config.yaml
n_layer: 14
n_head: 9
head_dim: 64
d_mlp: 2048
vocab_size: 16384
activation: "gelu"
norm: "layernorm"
norm_eps: 1e-05
rope_fraction: 0.25
qk_norm: false
tie_embeddings: false
init_std_down: 0.0
optimizer: "adam_variant"
beta1: 0.9
final_lr_fraction: 0.1
MLP neurons of a small language model. Each row is named by its layer, matrix (up: input weights) and neuron, and shows model dimensions 16-143. Each number is 500 + 40 x the weight over its row's rms, rounded and kept within 0 to 999. Numbers have three digits each.
A block is one neuron, or neurons of one layer that tend to fire together. After each block is what it responds to, as a language model described it from the Wikipedia text at the highest values.

L8.up497:571489498572520499497483503491475458431552497517498564419421496523526491510516571494447454565443469478419484414556499470477460593429476595484427509531534502554574517558518466530538475470507472527500610426497458515493475493566477552535552458501569484504482535495538496501594502577509542576544479476497592437514485518513538498491423560499507523549576466496546494455477567547493521549448
L8.up1316:507527445513526541490466450511505552487469514542492510458512497445459527501491515458547506468480455532520505433463532430464563582567517534502449556522454381518504544475493530537542464493536516564521574501544509485543502497503531520581524614499595506520486520504447502546532534456489477485482490459531483576508462513463467448551494492550547526528593410500516392474511498425515507468564
L8.up1734:593527452487509528466488452480511452485625470556438559385469479460471516506485491493441463505459529521483462415530569503501572482558475488533397503495576493501470482458510514451454494460527510515476576514505530452496517453544512576525523488495481482508595499477415469488411549469558503507483468401481534485538569440456532511478484458483503526487575489513526501469509519536496456475439
L8.up1992:553567527560510536504475478468527511509497430524582572394510479490486505546576521468556541521482530457430453435520578465453562589483527548540404548455520455510506556525523441526504561477502487530567556468511530450543457522525493518591474484488501465568522486528458507483456549502489483478489461436477563499537545523455529520530459539478482519570558479472542470431541487464560524473455
Plural noun endings

L5.up1034:564501523494456430466471494473504432476516412446579523497513495433514507511488484488530512428484511557474537507553528454467503481481447496554497489465525505531477585511499487519489490568500470507474555441536504496502448525463504547567437500484548571532498482560532475527523482526497539556490495541462550455448568542425487478416506504513445516528484441436540510544515453517504547491477
L5.up1253:549423525539507559531449455489429493453490483474560421509513461453520522505510488542467433509483439602515532493488469494474457554516452528538482515486585515546475527580560486470498563528487508429556460509465442506562451530559497523603500499519533520483522469512508504481484463479563515445550525521505501473411461471526557558417491574474459560473518465467475444559491532477490508489517
Table row-start cells

L5.up176:484472592518579545544450419508533479521468510521644461513487516435455458565507493500475511533571508508558509445536513491499507593502522525456502492514512478479444467476465477524421402542535492489505520488531490486460442480573447511507485547469524435494493484491495438539523537556497474460508553454437535512452450506538535531482518445525431576471506415534562455514429532466493487498419
L5.up677:550471562515528501498553508587555470495437483472444478498537435466459415483479533505496475505531502474549465350436510506485454558528523548489457478478562481514456501536472512477419432476481553568472492492522476515480489514445508503449505543496485530468413473451491483459534460520521469508498605483502466485497476516452437511462527442555528438554514484577525488510500545495556475493545
Foreign-word inner fragments

L8.up46:521521534503488536537472495489503513482495449465563489492512459404528439443450533534484501461470460559468546529466445527484483494470498479552501528400540501554555494476499505481539432551517549493487534443493409475529452567447475473470597519511463611545499501467474545499435510536481523530528425526552496429469483461462545489478488499517528459469626480444482511498472466533466541520530
L8.up627:481439526547552483492461521482473507503448475482511541482491451492527535528501546444535447481526487498469503540556465544486565505525474523584455456453544472553424488488467418468442520484493502514434534473439348490553522525520471513464515481437536523557467505401478519521467468557469476480506527498463513500463473511508543506490510468472510554501541497593472572481503551482558447597463
L8.up912:554500499560550538510491501514525453468436452483514550503502435464490457482517562529508504533452501500479560527466390490503511514477511548558546467461517448547514518494504475506517542533455488508521467428536521540544474529478543501463490453460440513510469497478511446489499478529521498467573475453494527488534514525521509448483480401535434529457529475520516507463489474498527468501583
L8.up1815:477479492497465573500539458511515414434498475500491443470474471513578455449543504508439419535444444556454574495632435453466495474475453520548455534421473523527505487455419491478507494505523538526485503465476420502512524547457500508489449471469543588524467557478467474517565454551504500538546509406476549551504513522484504554480419497571459520544581443461539445487467500510499575496464
Foreign word-pieces; reported "that"

L5.up313:484548475464565607509480534515534496478523538542572567486494511510536498537541541512509550457499477470452461438415530463484557565537528565544457513485538396455516543584494456518478518488487492502544560483485515493513515593604527489436474423488535502613440523502444590549492449518567428548501486397520500526427462557456541558457423493535477479525460487504550545461536508515470497459541
L5.up1508:573551497532488477533456452494519439496542503528530537464477476468467554540553559506501459511488512528463489475532583508447525498466513512494444506548480414528502493498570501476526542452483487553481594468524502461484487558518533479467533433476567521458461488509558532511483438529532416531486438414514546519513489486510518528548416530478432473552480494535508500441472491580516508535537
Plural noun endings

L11.up170:505491508533491470517579508560457448427433442495541547509506441472528507518506520481502555526513510528521528450518435524452481544491473497570426516474527496543480512483520502455504479446492476550472593458518465533510552515500488553544487476464494465481519530531442516480502479505526500472610389486532507550478537471557493486513438507544482459535546502498475504454534469479506446516531
L11.up477:536534548487441540522529498518546530460487509531528523466555446448517500463536541491463439488460471489508404501449465525479544548498505487583574465493472555527526454509482485486460518434509512525535486465474474507547540504496508458514508395504572516518518585544521416544558473499449525504515481489476526552422436510461423541582473503502508551507527518517510526496435554486458501456489
L11.up516:521497499548469509504537521518547482428443466471516524468520489448487504538520492544553470499519509475467507451427509530474490572489494463472530501484527493547457495553478473524519415451539499465514469410540459485509503535514470471446453491473527570501450513497558440517525390525518511539544497463520496513440458507481438513453548475536451482489563520511512521501462511488487492461503
L11.up1075:570517569469568473535545521545489507505453499474479497414410438461485480511540490509514518512485452501531458525517478400565496562533479545435520429480480523530450536528477462493412504457548539479498484414535483473476541547558551545412448452474463542485436574535424482459553423536536486507477544478487521561409465460518453468528491480621456525522550487492492559519505511488496550515437
L11.up1084:553452509485523503525506530568479509470464480465469498504484441465544464489450523530480505473461523490502456445468436491517455475505534510539577463520488513547451509490522506467472464504571492546521523506568433459528459576527421470504497515569498481504550584483508462510548545505470453481549428458544564517427466488556500472557437469538511474491544485493515515516415557544506513535488
L11.up1165:552489524508514523486469399492508500466475523473524495445554472502448515522440480479479510542483445526441498515453467526503444551560469500539468447559564508466468467482405512476618505485463569514502553447561470521518488513611503540553522461542561495500480460447501494446543475478488572460574521520508518576473579517529497514514466555445544507491521491484511474506553418474494503485512
L11.up1463:441531494549518515497592431513518468512558554551568535488532507506495485530492561485506463531508532478448529475579446550402534487455452464528554489476545459477477532519506417465555455476550523522528499439469493478526506502568484506482513515474503517517480496537546418531530468605523466475556543434476545488461486501495477522554499558503407498468467470489515490506460509475531537514438
L11.up1614:514550489455466513525519504554443544473479513506551532488503472485542460497524535526535477517508520499422505460522491516430493614516441455549523456463484461467441543520441513501496411379533517488470501469505525552474506517520467557456414600489460531508476463495502440511508513511482536478506511468523436503489433498507517583523508493526470581525534486530498532581463491468544533509491
Non-English word fragments

L8.up1122:491521494528498431542470461486470446428570517494518426496447522507506502591468489476465504484452553502460513499510515539468478505521498509535556467544538468513500480494490483447469514517524533481586488540498499498533452487550484588484518448533518512562543478486496428562453400518493472557487437429503482517454454537456515514563440565528498536480538480501473527501504533504541505480448
L8.up1339:460522573404518542464518450457439504521542543472562534514547495480522520459454440514471594530550465443473508487511500508496503482456458493466437480565517445532449461508513470433445492539451482421547549438430503518517471563542513547443510447482464457561540530473456525530553565544512475533502528530568591472435496430490464523512451579497504510552496468472499498513488474495495557571466
L8.up1381:522569434544537517439448557469552515450486390556508553513519384517493538482555466488506479465451534471499530527513479475551510511505484477538456503464498472477570483593547491413485454527530495475577555507463497517474489522490523552484512463539548475458449511465536548507547396513521488570521563472562561469426523484557547446469499469559425533545480484499530476466457518542497504481576
L8.up1691:565502535445571476505464504513458477556510484478439524444518501424457541542549477535494556491469469514505550504515581556575505484466456564526539550541505444463459600515500475485462477543545521517499498530551555431501405475511486472546405470489562454466476498452493531585491484512547443513479426450466503533495483475465504529518452506479472457524585522495495557447481483500528485505502
Decade digit in years

L11.up20:552536465522525604481511502548491503479460531545501535475546468453497535471538551505515484468496449447508540463514434466475552579436506548554485475512472498464412537536536458494513464538432454514595494458518479495421507452493506483572535432484562431509516569564545503552456515473471494486554478508522531568478516503496526503528424462468519569547564393575495511442576518504485501546517
L11.up390:547442508499472538508483497572549459483521518497491558515533477491468474484505470563559479462508482544524471517504485474451587470501479540507523444427539460490558546563479533451497496506508518507461513515522554509506443421493543569472488539549542573531461480476525491490466508495536496515507462459528570511458431557474491559483474509528518474513468496468525455530473462475530507506538
L11.up553:486473456508524485458524521487503506523496483429532511511495457479432458497462506559571464455537492518523514500520558438526592513503487564516520441466497473486492559492517461476508524486422514486549511511528561488454493466534525500485550461510500603487507508507488479510526557580565472493508511464570538470513501530497500542486484515494495423558510462440511485435503434529508514486514
L11.up603:571491523474453525554490510469559468500571538462479472475539531485501520502421535548514554494485480478528535534552529486429531531456563518510544498464571500505532559562517456510510485462514483469545527451528493474493507477515535518456511525583498554535491532480537497470535517476526451533497534446558542526410427551494527570509494482506496483469494538494542468556474483512473512461525
L11.up724:503473523501541459465469483525539546454536540435523536488545474576520466563480476559522491437477467479542523523479511466435561523459476523507539479507474540493582504529592461455492535474461521505471479449492495423483425451483467594457538528562484503570520540492496446545510484478502489468533529429512549584473513559402535491501441564417538483424484521523537395486489457426513481544529
L11.up887:475553514464516523526599428462526429454502502474493513443407465516426520557505478483481457522404522527530510464529497533486508474511567493541486501476502431526495487486514477469550435511483626511505522475483529488574494494429492562477484528523506543506514445491535383614450544535520542474536513460495469506499497512437509468501488474444489563487500448533454445518543532451526462509508
L11.up1142:644535506492564539523541503434531512502559472450513467499486460595465492510453489549510513497467484424526468476555534485435604521464555499565503537474496493493538545491539461483503531426488517502527534482481479484526544533576503544509453481502489536566428495448591432557490484550536448460552530394496571557459515517485489469510490461505512455412528482497570471518504506531505557535523
L11.up1464:511448420533525536458533492473571545463459521546523536472481373504482469444452485529493513393483457538515529507469509488463476420524527516527533474468559564469539536455548411539524481449449506473500519454583507447527484510437498514510502505545489557499435512498517519521441524537516504544568529490509479572439538563453497489465477523515527448507545556522555446566457524507430556537467
Plural head nouns

L11.up335:460580590512552553467451502534518532428500428479437511536481569502507519458501534441461541477518487569546509437494555543529496503543477495495527485545535492463486516556493537508511495388539550503413523418467530523515504523526485515480517518587446456451585474522552490539526497537532534517460491490546496498528560482531458560487454528524464520564484476460508435417571535479522546476495
L11.up771:481520463481444452482513519449485543481447471541582465532585519479492509514532466501497472515412451475486488481513495473483531478479505500463471533464491529556521560556559472549478501520492502409514533437496455468519474557597514526538491424506498473516525499516476409548551497516580554470531488507517414516545425470525507483533484507545456463435471502542503466500502536423480461515620
L11.up991:501487545541522539431481522420532448454520496483476561541467549503483454503522442551487519504502500512490507498503528506454444503548562491482446470511484444516448514563504502448477482545489501525505545491459453545461541490529451509557531528514555516489440532566476581541567517465467523483511494467474399532457429466479547490487501523531482530446501508496516505454463485569534528451553
L11.up1180:484496544586570545393496490422479456579506470491481503541456519457555514513465429570461515532476443502511475461538497519474480500546440511489539480539481515531480535583512539475535521483506484532552499467508456508464463497533471560492469460442498477479499554530464503531537422558534618471443512490500458457519533452499585535499498514461532450448456552533482454487511602563525418492560
L11.up1793:507446463565508463527484501458503497497528480482517481502464506492465452448492467580477428498462520495454476485458531484475409488516534518495440472474455553594498537503471505471539423499482531506417566483515491389510405460516512538555512448447603559476517512525538427530529372478509593479480562540500480587520466500540511440431561503439406430496468484524482447540460497482502469520494
L11.up1920:448444517488540519452461522454485459425515485559504541479503470511536545502503487497488502527530487463446534499535453485438482493458430500443493545498514525570544504559529488493531567509558430490450496494441495532464497535497474550448510432446529523497558512516554467553441451546569515478518522506545453513511477479502520573576500514477379478545558479558496515482545507526463506507566
L11.up1964:517526472446505426524447567546501465565546519502463534457536487444456465506504489525493523532451495478541612500446523552421500472455501530436450443515474458547485470544513471447494530552523566513565475479469452481468518505513503523500462474452496499468537502561432511552550503557546467491513491442453495410512468452505447444475475604575489481496519509517528448461488461544497533565511
L11.up2035:485475478555499481498578414483484551442499430545558555431371537532479447480483459545549461480475425489491508515530497517475440522464499500533466485443511478495505531558533488486510494551436591538469518517492518517524441592472523479559520359496490540529423539518494484558527502514521536474526521510485525521477470499447514495524505465499578492494489486531493500491405527426522566427458
Mid-number digits